config.yaml
hidden_size: 256
norm_place: "pre"
norm_eps: 1e-06
rope_theta: 10000.0
parallel_block: false
init: "normal"
lr_mult_down: 1.5
beta1: 0.95
lr_head: 0.00359
max_grad_norm: 1.0
batch_tokens: [16384, 32768, 65536]
max_seq_len: 384
doc_mask: true
dataset: "wikipedia_en"
MLP neurons of a small language model. Each row is named by its layer, matrix (gate and up: input weights; down: output weights) and neuron, and shows model dimensions 96-223. Each number is 128 + 32 x the weight over its row's rms, rounded and kept within 0 to 255. Numbers have three digits each. A neuron's up and down rows have the sign that makes its largest values positive.
After each neuron's rows, "fires after" lists the tokens most often just before its 100 highest values on Wikipedia text that the model never trained on; "fires before" lists the tokens most often just after its 100 highest values on Wikipedia text that the model never trained on.

L3.gate454:106116122129109110137096151163151063058182088213178118161129132125133141167120075119129084159105124109076043128126058144142095151145132115135077156097215157119109163111126067159122149138120175123096133132127131144109143168122113105121109134083139185191109109149115131133178129086118135121112165133110060111096117163124110126147090162121109173095111178128141169116056165176213122173140
L3.up454:150145131159095117218202118104181138159063167144160113184098062179160099090081094132124153130195112155111139157172086132135133122102190201133123169049084151092105073156130109113168129155124140070182133175059131141129146143106018093136081129142111093092160162191138133104136156159210133086108063093108174136128137095087117146108108144093125128149109122155106154171196087145137136170182
L3.down454:146087108081127100156162061154069126167165165142175149137172151138088112097116171130107169118109160208182139124144078109052126136103124130099145087116124119143087155140150118118161148155090037136134126075110123081135125114089115146169163167096150157090110148084147107154179154137141148131138133130063155136091124083131096185132139136068160094103126106108125116149098091141076156114136
fires after: "\n\n"
fires before: "="

L8.gate418:156137121162160215104144146139163155157128148114196096116135166116156093108112114113128171201139164098155082128102162158181192094103110067160180118129112075120128102085133110132093126092142164128100120171205157154095120067114155111098132122149137122135158114189080145169100137105098134061158137103156140134076135130029116103122116122141127128153093100136118150148136138106139077149127
L8.up418:124111136144141175144069124128135093118133130133119044128119131132162097134196159196090124103143152072149049154138144130160151138099121110124170111142129141124108115107141131142078157115188133125082100173172192166109157175135113125154112167111111107151155163185115191188101149159142167136138137166133162085108110158088069111209115139161134180174140115140157133162118126126108113154103
L8.down418:135093118137137165112151145140096112155146121130132141125147119107169127140126146123135132109134135158142134108125177145096122089113143127151207125113173091163110150108176117142140124096124194103125134112123080112087143129140129109189166139106152108170167064116163177159178146097061114179055081173132125174088111138133117095166171142177130133145182171068117134124176093105076075092120
fires after: ".", " |", "\""
fires before: "=", "In", "The"

L4.gate642:107142092097144143122126096114130105201109109050159158157109140067166087136145150126142142176076152122108145095093126092171114156066138167148172087120112120134114092161053130128160125057157151119150115110127098189144171096095142161059144133146155090078170114143142106162146133159071085078105089188124131162101122104097122166104137096146099104149101118132172139072127132146067151099106
L4.up642:111155067093115183115165105169118087111129070143143125121113065105137097096120132123090161080129079107102156098117075042144113135117150137135162063075116105105140097096085123110172121045132141102162111153063131127185211100080094120126134146124099102121129122159136148108192167119150114114095124148119075190100149133154160111103122101116153113136126181068147213183178105190106157134097
L4.down642:120147159168110112156156139174133107061111129087155159091104119171152161103128080139155141126145086080128096119081104124115105106138132140179154164151128099116198153143133139132104202130160117118109156151141130128127138190190051147169107080129112110157098099053173189100121140105192138163063132115127083118113144149162183112205129131123143138124132121130084127151150123104209119201113
fires after: "\n\n", "=", ".", "\n"
fires before: "="

L7.gate35:159198150092136141186139152133150147074137046126139184101143135085137110083141139103104138156127138117130139171142129101126112217125166132063128195101098198101167078145075156131099101162101135112102110106170102133159154108103091155128136147172134120129118139089170113106097137076118174064074103147127137145100111123127106166119191125066110127142123115141128165107101129172203180123167
L7.up35:166105132141138169138111102129185205135129219096146099093072095117147134096130134147118114148108160159130149212108135111125164122128082106191150141115158148187136131130151119171142157117093153102119131127130109154141091140068148089126145072200145131117105158150117118127169191169168103120123100120142148127118188109139196164092125102158081124134092168121051092081131160144099146147147
L7.down35:135142113082068173169136182098131129148176151133148120113153091035116143114085125122119095111155149142144154168121122132069138154093167096145122123130166159184122158103105179109092158126143171178098127116093072145126136120105152155106129093145153136176137147091126184159105137118102059128102107112165108118122077073101090197118175121079161169068100084146163103117130185136171165090152
fires after: "  ", "="
fires before: "\n", "  ", "\n\n", " 0"

L7.gate238:161149124085121183126093144102129171130108170152116126141134110149123119121117108131158108135174082111100130101128198142154212124123103151073094162167088055126081116155097177177127125058096150124119088182164219168185140161102134154085165114132073114160132140156113191134091147115128139168089151140119142125115078158120090126096131133093156104115163093120082164146092098116100102148163
L7.up238:114107120100127118102139166145155117134104044138180089178142127119151134125123136206130167102116114111159153088133132151168140122119134122074120184123119095143135075156094112139151111130096164170188088134146160116156165214154080157145062113159115172127172086127119102076132135124170074138177105135064117170117153134155160126156093101076197133210171124100147114111144075070087107130137
L7.down238:097125147074124121117097184162134157155152078053147096169101093154135124161110095088124160145130186078133162131110146082158095162168093075106110128117116143152135149145177087063114140060172150094134108082127104134166093193130138108122103131164125109115153105117087110095143172145152133146136120117131173105139162116142141160189150156174113053165182106093139116089098081128168057109130
fires after: "|", "-"
fires before: "-"

L4.gate519:202115058123080151136159177112048122117125122053103147181154174087072156178115120095151126103190113136166124085124163127134127087092095145035156146148106090124103113061151138107118150115118152148144132206134081060117160153081088106159193134074156171122123114127174139137148159151087134098102117144152142162142127130131138098115085148023172146124133055131160115161108153143140150154178
L4.up519:092155150097177125134088081177158122070134128098083094065173072126143091120168107153189121118103197153119113104109115117172132142128107115088111124156151016150141142113127190143131082101111121210124138175106125107115096151160119078076111116152148152099110134130159177152143114113145106124068151153104121145138173171126179197139123071092101123128123161151174130145118132168176105064140
L4.down519:086117153134136179082157091128136128102127039138145125152117166144165114173160160149113154099127140091048141141178059079122074141072135068150126112073173118112132110170155130158152170119100082153109099133182117093118140110201064150100108103119102123067113178141171156128123151100085181106144102117136115100118122107134079110151127080223117119124108149144101137134136153143149056119137
fires after: ".", "–"
fires before: " |", "%", " ("

L9.gate69:159142115126099109135181138120078099128111106098131104107105124141097104177130104117158091131152069104152052126118173178173179130186120113138150174150137180142146058132078084130142120121221104147126136097093172124151153093119110071130123121084163179125117106163130150143125134136079152123161120132134134100096087064140166163096154122137138132103140167106125085110106072103168089083150
L9.up69:143143095132103170119136096119159159160135122124137093125121141068088068203115091154110138087149120139140113151122132159159137138145109162036125157134124132102104121126153104149169147072131150132097085151158091100152105155090077109129145099047139125085090139143103120134124108156072138144142040147169113111152100065163201160075129165074162183125135149115111116127123102101149086089182
L9.down69:126104144102144130132118070085120160173090112143144151147152147115161099142108161120131114122142103164120132110098158138126177102099149126105143170119147192124113098092111145162187084110175132091104096117081072172158120171099096114164136071132127103139101134098157150081151117172138153172140112160117102163132071081169147100139118104103158135082137128173072122132136093109133104126187
fires after: " |"
fires before: " |", "1", "0", "4", "N"

L8.gate300:149158059119146109120128158168161129086124155089074119130081111183195090126138163154143164167127104117156093126086137117145096099073132090162120201171111177148123120142115135149128100151117114208056148152067122077087145126168166160099143076207164115093062081109158140139100116179067102139168139106128091132142144116119143089146073139152091143175146109109144100138085139105136085140109
L8.up300:162175186086135109103110111176126128140117150096101079109069154159132086148134140116124122118171118061197068126131123142151075131087195150101182167154118145136059132116165140182148070170066101108095094133125135142074154096163119115175165100096208128107096135070126184157090160154142147102139045133140111124143118101135148091160174147155124186118133123084168107089153117109078063099090
L8.down300:087090118085155115133128120115146073099134106072131126137126141173161123152181121175129096121151089135154135107177089147109131125097116139134169130128132155142121112107115129141122077102182191165105133132091107106156117168122082137163130181129143140121077114134116132147106133166082120123118130183124106128107068118089175095149147121153168138119166096154124117120052120123144102115148
fires after: ".", " |"
fires before: "=", "In", "The"

L9.gate470:148172143098102147097078112126068152185130112143157161173137083142180148125143110092184057163061108137098164139109152067083086113170136136137187119120104110090065059137156152115134175118152126122087089108112149131178136146111067117131175132143095142099045146148160099119132121090169114166133170163108133149119109123097106119121139114124073119131170150063123130062133119161126131137084
L9.up470:181104105146193099099151112149117079091173150149072147103174165164147165121104095125154152094155149061083135169131112109106154105082098104142156172122127157124174101143100131101171154152115175124179177140172141141116160183114105125169101118139136140107151235156155184123115184110145140101066091103133106150158171159066192088149084148158114088128137147068159128202121182154143154167170
L9.down470:182101232139153091047132116145126074105124107145060130176162199123131104141133103095139147156177090119065142096111121114157169115150077083102131124112105182094123127144139137125182130175127142072133216124163152174076160084042136084175127117147092129093151167147124162163137088164155069157171141116132076101101127104099183161098151099123149160142095129099143152162147128156103147127160
fires after: "\n\n", "n", "="
fires before: "=", "t", "s"

L10.gate620:149112172058134126100080140168121111199161120126169118154109048136088063059102120162147171113138119132099163193137200143131175158184153181093101080062099155131081094107200119128159114117138136167079147152133115107129143110080146170139108082114132140112137083096125119122074139069109104160157100105155145148130105178146082130174159172102155085138143110088136175105107126098133097139130
L10.up620:084182191151131146101108104099107161203078096157098130091124136111126122153194170100143135073149146149142192141099107131145103120156145172045075133161129147076122121131103141144101150147112087148099129131119112089137116116160149113160118105111174118110201086186066095152061124172152069111137077133157181165118107076119129132081116139122122076096136077155149099102081151106088142127178
L10.down620:142082147126161129120157089113141128119127075158148120145095127138107131068159125173141109174163155147158145112153132129152187118186116159107075126113170125201181140110138103208162162108138149143203128140070138107134162096126126140154063096136156099094134157127102185081106162158187129116134104113126148144115101120133081117193094126118158090100095138139081100128128107089137094111051
fires after: "|", " |", " —"
fires before: "|", "/"

L9.gate267:120121159153139115120128107108148120131081147139123157144127114129051138104111069087134115114136159077126148206080114145131122085126109176109156122164121079175157074131150113119120157091141122099127080111115085146117092076115113148126124110147098079132117110112134156150128150192151146131092118085159106113051101131103125065205124129092090127113156029118094127165077093139087136156118
L9.up267:111147108109123137159076161143094079126146149161166109096094108085178175171114071156122149157104116123150131114127132159183160117121152148120128114147158136137120126127111115128151155141133131141071141141132157112145132084151136162127094194135128102105130125159110075104171184077089147145144173168097109143136098151151135169168086126136154181090155157172092066177193103135134130097134
L9.down267:166110126110128110100117144157113106075117100142111115098115173150157170135152118155043096075150163157094143157108139098201149092133115125147123080122118081151130094156116109118120159143086145113136167109079118103117101156111124154102144125085153118125136165113139082124133231093141136141133140145089117107134094088117144172156163142142092134143104115104079063140125173127153093119162
fires after: "-"
fires before: "|"

L4.gate172:155131127136190169120140099096197158106112144157076156203107129100148136101124100133155136132223136110163152106123217106159090120080143103126108122118091105128117111082122154117163157147086139137148056157146150117101184130099092116095175083200153093087125152129113151128209116152097062180132099158124095128152154145157128112184137095108110158128147174070138101163111097143161126124196
L4.up172:149186155153086140132166173151123187148136109116155160112136133083153134099132102159140177060141108146121114079117149144099115132141129099123114127101115071155142054117133148140104115108088168161129119071156181079186142091081145085134144210155117136184124125175115135134179046116149152088177120173100167146138175120093158210108166110102166124191105092087158097107098060106123149090110
L4.down172:122126157098154227105143146101119187133063149142097138137123133151192118119107144139087116072181137124145144154060168149118080100076107125135127154094080116217152101079128136142114134093101131132127143086125154116098159121108104171099115120167128070168131194110156084138182100132093044156163108103151132125132152101123097077168151176157061138108145109150131159191213090097155135070120
fires after: "."
fires before: " |", "%", " ("

L8.gate84:140097182049140085141127154196172149086174117111075140156103145112137120123155079124090113080087129110162130084139116105174104103083150141120113122076102128114095170156154116159155061117083186133098152172132052181142068124208127076115133130130136100070073103098102105156142156142091098192143115180154148119164132123099147177188100210182106122164142186062147106193137172081151162150117
L8.up84:134075078159175110098120149151096072059122133058148097093056138151127136079088106114130121124131137119143121084133051076183077136085086093149138174133148123119102197101088089131127105090142131110138177116155117153110137129131122109110116085135131135066155131067136116130130145126111115089193190105096107154187125126109164150125098140162142142193123106119203119156041160126122121117156
L8.down84:065117187139134096127066056131108120124154169072158097158186099133119142073137124132157155092155089131110090144118117134116132171150130130140155126130104109176127128078192130095108115149109168097111173209109141103107111152145102111116149118100150083092087137152188118084131182136122141158091134158084150131096121134126089160143116141172178168099083084152091120146100100176092116136162
fires after: ".", "\""
fires before: "=", "The", "In"

L9.gate473:122128174148081139130174166153118106169114145134061158123119110146111142097110085159172140109133114148139098101069107166098115081134169153097143178107124110129116151127125189136127131178117153094083122147159127111186091118160090119135141216150133125092170159092068102122175154107181124092097101144162142151109122109166138118150098156129151086145106125195107217117145085053119084120142
L9.up473:133099042139093136122140122110106075166096101077089091128124151131127112104174145124088102124112112070112097223179121161069135146130098110142160207101080133130130079090110146073154168145104108073077157106157098086100124150059100114118102100130129141114091095085136130096116216160124042154124130147112114151187142125143142134100131051156165141138182139142109130080142141150136127120175
L9.down473:091134132136128123073139130074143164194122075080125131106137135116115156134093097145102122181138144121138123123167165174163144121115137122114117102156158099110145134114169104114112103113109130126133151117108157135121159108132083102104154127157129207119136119126142188099124107169102127151171047112117124097142076123176158158123139109121163090107165101143106120131124129129199174143097
fires after: " |", " 0"
fires before: " |", "."

L7.gate664:150121115048070132109088169143166170109173131134155119150093190090140092094093121071121115135193077141130150115095165148106073113142118101145099156137129126129150141144184146173173152118141171148173126159112131138148139091043126092144087053153129090198098123184132092107126116112101085097077102156064077184073169164089073106152172121154120071129109143155149063136137158110088119117212
L7.up664:144091148073063115110119167177069123088135208162110098123075145061139046128077146098099163103168137166177146129109151166159104120158163073119122100139185202127124136123093130123157161060227145105114111113092106124088136125097095132142129114131092087186101089165108128097123085094141186067151113156086130152088148142095119091122159150118095081138128162105129045140133104147128111084157
L7.down664:126142171173148085065102127142123069179147123124171144152142120062088071101163150096134180144130114114125140076139167139066155122098121111139093084188058123138166130135177111140122104134129142124129123101154140178096123153131100128172095124119086114160137155140139124088123107182121121120108157098131163149057098132125047090151108123127111095161147073140148149102177170140132101067070
fires after: "-"
fires before: "-", "\n"

L8.gate695:157092122119178207204179100139142096093153119125108130160121128106116116148152168082155168167087145126157096135088128087141116105079094108137121154121164096128086142164124084123201136172085152132071142150150195188125171081157132100135196090088166138151163048127092142162125156190145107130125167115174106131097125115114140118154123156196135134165070162106154102150125105106123153105122
L8.up695:163158083152131170113166135096137048146092143091097119136104194095138123102122064119143169125166139105124135102118081106184108083149133139123146140157162151158090107046120092068185141145148133163118120115188158146136122122171115180120111157143136075068111152151104134164144115157182151096157197098137154128132151162118134076074139106142161097168133134075116126112115090151082123134112
L8.down695:040103120139185153169104132165137129144137154112127140120141102129118112144132134070133136092153145135110159154142105134174145142171126100145197136118114091160068123130109133129133139141088193100095178135110079188146123074113189136142167103105143128103180096122136124035085132150113094146111090167146149121082204124105085144160123148123124090138100126140103093099101151118104202141095
fires after: ".", "\""
fires before: "=", "In", "The"

L8.gate693:187172150149196148187195078147114116116146108116156170163158101124105142150145150050112111125102121075181140128155144104150139106127150129095117077188142162152149079135050145130165147125094147114089125138103149144069126120078193124112132104125113169139117159133144164094091089085114085121147075119098131206096152129123150163155121069119156091058125043085164093153168186096157070150128
L8.up693:109135051090183113169175148158099143146115119125098043135131170087121128137085164133116091179176144121141144148129167159167170104091120159123106103125165114124124097105123127172113164140113142092122117124131077153161096111038126153091110135115169071110151141122132054118101082136138147111088133103224069098110150164121155100030085156121143131109142131160129076119106062124165132123160
L8.down693:136112085151102079122219092170065094121185099105146099149133129124172101137085106147086151099099153140109101135118097113165156110138088117100140170188101129104147119115160146109071142073091107148156081050116134080129146153145105075130082181117189093164104115106178091113182145142175152108108137089170098136178083122146095194169135156107098105090136133165112138115160140205141101113103
fires after: " |", "|", " Mc"
fires before: " |", "|"

L8.gate235:141148126147126183214175106173114082114171200086093144153160166140133097137122135140143085089134152097097066114148072115135074165151126105130172179105116154134151162129193118124097130112136149137099144176116118120121173105126116142143167088087138141107156119143121130062101103156104135062125188133062145150098170113094097137165134110141136143123110113124143105078152188153105123153125
L8.up235:150141189160138131129156115156051113176099165126107085139133176148100114137112103179114092100159150114110121210152089107117108157101160090097146108206084180125126124113123019125143159103101134113116116160114077117087138128109120096144163076098130121129142069116098135164176156122125120174121181090156121172091207158132101070150124089159071108129097118178193092150145109189092151141102
L8.down235:128136098162151134120125136139154129148136114130105123140149127148121159132109127109115126096125109167139129095128151119129151111174120146121118107100161119070091138109153117122114172115112128086162086164167150162114083126135168142118093161149151110107112113158123102114160127189146149129136098104109101121137121125102121172164122119081107091124129143079164116123182121146087139099130
fires after: ".", "\""
fires before: "=", "In", "The"

L7.gate132:127121149157089192148055118153140094134144113101132105120133199166114123101141111132144184088126167137088092149140125186102169149099132073124105111199106186129119132190103080167098152162114087132147068140148174171121145026129116091164137137139187075157082092143154079175141043073140161161185109096143140173095056125113117084175045119141081091124140103163182084140096171130156153112107
L7.up132:131138112131098150144036122124087120182118158178168037178137108170122170153163206130143084111154135144105182159161154133131172114127115094095122102098083141093159107164121166154185131119118129151160114127185216125090149130146127156095106176126124122183133103125145138118055116153095102117163120119101104138190185154130127083163187116110122111139147089141123138134119111187117123122180
L7.down132:096126125108064131196139173101142147068129126180166156143132136173116119093094106167114132158114123121077124061153190099090157130082132089145158098072079080189113153175135077188111106187165194134144151081100110110092177167124134140183075170132158113131075115209161175133156112098144140106109122085080213106145112145161169164132082101138100148141138071112153116134148189095121113078052
fires after: "-"
fires before: "|"

L4.gate431:115130092157097135103128102129054104110106106080106123094085075124124097100122087192117134091159094118139144153053124109109156129159173085079117097148132084158108122095090170121093160203121189135108131074096131099138160084152153127174163101160157167136137185109158161090172128132136121062126125179195138130056130184107070177175171069173118102146121066104078103152152091143139068116163
L4.up431:056152137115072139131050137184111106152171131066118085141085083112097141118136156156137104099136100156140172196116092161089197152155167071127170060118141141129122141108106118152144128200114129134081098142103172078127192093155113168150131145131114157158095153098118101120139150138119078098131152155154128122122159139155091182071186128147137086166144068092124117131135102135148122101111
L4.down431:146102094143122139120119159099131037110147129052118102148103133115113127148153101161113155137119122117110159102179130114088140143138148125105143114158138176171124179139109111135141157149168089155143122214119128054196121116172092147150132105162104158102105132105123097119124168100129091057179131159131190060106166080142093137091138137207134141154105068186126118107165171174132123091169
fires after: "|", "\n"
fires before: " |", ".", ":"

L3.gate615:158095103156143155171085138143136154115079123043123136115128210143137102099065116071131136143140139163145146147112144103144078133109093164120084155150099116164110122117162084135156122154139115156077110127146121070142110124096134164170111134124058113082155118174126162055158118160173078149206113109077208203094101105129102101139136135096121103118158146140147181126102141090144079121165
L3.up615:145139172082130080195192176115148103153144102146150159121166161102120125175071125133119158076118144110142164131155180183086162124151134128124155151117114119125125115087186090153190122181131051140082086142165132157184144147140110122154138135119160104186096134205166108176126110162130133132135084160167171140158105083145148123107130132086167101113141094044101106107140095134152162180164
L3.down615:152105192116099191167100109114105201165145125134146142144089193071068206104174145115138068097191157147145120190129139113119055148074176127128145084081105169118136120132119135136143155136122173112154140140108129132095085085089125097129115143150086069117126124147139134141139096153140089177155154105121140147145113070171134132106122105126114105120140122092133139078140112125147136132134
fires after: "=", " he", " dis", " ="
fires before: "\n", "\n\n", "=", "sp", "ss"

L7.gate551:120134128133106157185097122105137137146143144076129140114130177104132122185156047131105135136098090128102073229160115101174135094154157156156103132157147145147088161137104155119146182112092103100091106101113146090096100153105125165165078137149139098122121128115139092163135174166190187215120082148060100117040097178131138143102174142061122199126115116103121100127118166176097085096108
L7.up551:112113160142098127164110125162128150149131182153171151129109180112172098122153109145171151164101195085172096154128095095135168175169116172119099112090156148143103145011072141141141145148127104169143139149182121117068084116112099140088087134087137066110133146084158128097108108137149161168126138135165100155107154105135181094121123121097074117171120161171136142114138088094103126123167
L7.down551:128129148121161136075149064129073128071091128124175146100088154119111101098081125157198058136115164113186113102141100119138109192172148183169097118054150117145125153096133150109143163166109122164127107109106106101146143128123104178110103170156161063113117165135145087114085169131120156138123081135142128128111100102133112101116155147108124169086127111127149152157085144117139092124103
fires after: "\n\n", "=", "-", "\n"
fires before: "="

L4.gate392:080123147157176119131147132122165171120157129126086091134111157162136181145144086103129158140171163129122106148128088164147166128104182168145123178137163124157141046154174180100122015127091118080086101170168120099125121121200094142139097159131124205101139117172137165135137199089109150102115102118089114140123119164110101150113135132155132119081133109174132151162121128059108120078160
L4.up392:129107129111182068127133100162137141146132181106171145126059139157164108107084128095127097096150152061089123145161191114113108131106162155167090139098112093131128111186125084193102162070173083146096151146154132146137096200079139156086104107105158113161123114100099091173066087155178100078146092106114062166141130144148144085122121092134187133146129152122114095146172145126165135149115
L4.down392:143181147098086215107144113200105133139089103089094123093187107153122161148119063078154124183152162085124148139168125071152204140164148104110164133113078157139139172117117062153119133112148158196148093153099190146120144095113126090142114119148150129137137097125099140125124126139085191150099206084149080135152089106119160130098113108121178122131158102110175173087115111193136143143125
fires after: "=", " =", "History", " career", "Career"
fires before: "=", "\n", "\n\n"

L8.gate511:145099089176104117176140166127086056125084086120082039173176134112150108066070087084091077189130129138111114132118137146129146140073096133080075130117099105144132068073120155141141168148125142147150084148070085133102152153065139105131099153158102138125169085129108117106113160128132087091127062182120168172118074099132122142185130155100113138141151134141088136095114162135173110195202
L8.up511:159174099168052131055110160136101126126101167147114096122146173144079141121146096180108132134115167200114149117196149150154091134162142128132122102128163129127163146147133128124105097153153132123117138161114142139094126145070208181109082122150184114161145151171092091104097116102121160143186111135169173094172112123150164122117131115156131176153120072094120152128140181096170107160151
L8.down511:124129155108112113222179127100154097105128194086106120157146189089109068168084113106116123124068125135154090146141183138122134178156191145119110165143156189098147120169100154130140170095115215107111117163104073125063039133113133131130112090114139130116052124067117126181081089143086111139156143144097168128185156192148117073167116146168083123133145156123089112178101144157100152155131
fires after: "  ", "|", " |", " the"
fires before: "|", "  ", " Capital"

L10.gate626:092168104091102115135155123150078102142158190062101099116184116129128129133138111120154118135238110121173130142099150108111139126174121141119154116108172125113103156098143140159135058084098158117139100174104107190100106085155172107179130145138133112106159079106109176133111119099131111086121107157132172116115184130113124153147151160141140097121123152159157100132092155153107121096072
L10.up626:142153150105164170118172190087106170088065157111090117084102152156206080161160159154190083054111135134106113166136103104167102122080147130098155122126097165132144084156059076115079154098103121104121149134162135147165180169122122158156103115151210103148109134186111133100115104150084122164149152128145148140076163104110205126189120106165129107148080111052158109129127130076169137094201
L10.down626:120078142163118106103142118089107173103124123189102186054112082135055146139101133123108143165149119133164100149091115147136122108093215128105072140156145135178141146147093103110152150147167101110198095089142150089176163132156124111135091111103126167181124157099170129150144100135118136180113125083108140106149118106120140091157126109081073145117190106164126194137143127168154156136136
fires after: ".", " |", "|", ")"
fires before: "=", "|", "In", "The"

L8.gate360:142118149138082169138103066133102153151124157093166105083179147165101140080116144119124048137128117067094124143129131124147176144146130129081063117157099117108112104104145113125156201103080127131130101065139180150109069141161134146203102118106136157124084136180113116063160123088144062196133133139123152144106123044086160140112117090168084121163199145172163103126164158150130119091143
L8.up360:125062124098169103164124137122154095123120198154104131158148111135138084113137150140133195133157132106149101119128135176130201149129162157088182126120236130145104108119177145131110143144203165120136131178064149158076178164069100095156184143094118137133093126104147110158104116115139126142169100112076129111138146203141120129144181092104155143136167150148147112164149178151180129153177
L8.down360:079173094131176124056142135187116192162144114130095111107124129095077177130161140095173129113109148137124160103084137091059115152162042097127084150115131118140131104101130135080127143180118175113151161150139088136154119141137180134120090087103183125100134153158153137167095055142141181059077127138191123178079183131041099132087157166122087163150086126119122126185124133099163119125106
fires after: "|", "-"
fires before: "-"

L8.gate209:171105139148108119172107155117195147074125128109146086138180153132086061157128119133117205069168126107133064099100144126133132157167097119126108159170092107122105141143132154078118142107103139093186132144102147172123137145184167135146119096164124123127086095133147139135130059082105191149077124128138139150116149076113085103166136096091119135114146156110110110112108059158137179181099
L8.up209:201146171197204102108145162141100131156155136100112093117132108114155112149093176136151206164089119126115155083089072155111161145108153100113119121154099143117154199147151142157082115128132137096076132091100118161119117122068119137126148108076073224113171143149174098159125118124117127114138149144039116067064065141103184115160147148094113097141115136148149120128065114107122151172132
L8.down209:160126106104102092130119125170112150134134121097142151128132116113111071108168100175126121092104094142123054092081158092110147085140136149139115070161036150142156153173141123117090057151209138107154139108101126218122116134153139114115129147074152141154077131116059107087126122096079142153125125147199182125076138108138101125135153142107137131112127159096091113124160150156131101102079
fires after: " |", "-", "|", " No"
fires before: " |", ":", ".", "tor"

L7.gate317:105102139085109105103100136136163096121160174098146098162083038135127119102176169107143095178143156148133128095136147139116181152108189058107152103105132178129103135153124114146184177118094181088095116149178177124192095091116173134163126102092074108118091096151127090119106134177082115074109120096135176137136124237092110127119091113104142144152110110064156164141086156149179030092091
L7.up317:123174135083049141151168127158132112121175132075094151104176121113158162114153142167126133132142170128098143163112147173157169164177112109156125066117129126137126064170132131108128174141109121136128140094149132132199083183100151144164114096147127130128107071090141220109086114148141114137116110072105129117143127125098110130175064160114203135193168138093157101116151127074139128116093
L7.down317:116200148073036124054121076160093109143128145148101104175124107151119080149114107145115128082140112085076157165121119156139095105123182175164080114213165163173097152200153121080143124140097114144142136110154124119185136183085155131111120094146117162096119119148096059119118140073105145069115122125104088124130134154092162163136153120119101131161141116139150117153176136115141143117094
fires after: "-", "|"
fires before: "-"

L9.gate421:121137152169133092110117187140173089131136115148098093075096060084147106169173149091155046098154140158071150103100225164145125078130146117158131118141141112095116106165135167085126134084123150116133053137150111162147060122185136155129177140082121131079145090147082157099112119079097124135104113150164155159166142112122116075151120111111076136132095144128123105151159129102044124124139
L9.up421:126125108043132133155129106098161153095139113138118114114129166179096102134022120176149142131096170165154170112122134094118099151172096182170122095065119154142147115093168117136160150090088104154159101151101147077108117131155133192111117115165189149097104168153117131105105201091185115108127133061125089164121074141168131097094083144116171158156124158153138109111146150125052126077153
L9.down421:177182134139154149140164099089151115143163096167157080126063145117111136129065104164175171131134121153165169117118141134126140163088143156098138097159082147127117076148109179102060181170118156119154113171096100123165161166176119103091175073112139090164089160093113138070123138118151146179129118074128155099081084098177084117099157107151128173066122114113132141097137059140131160085150
fires after: "-"
fires before: "|"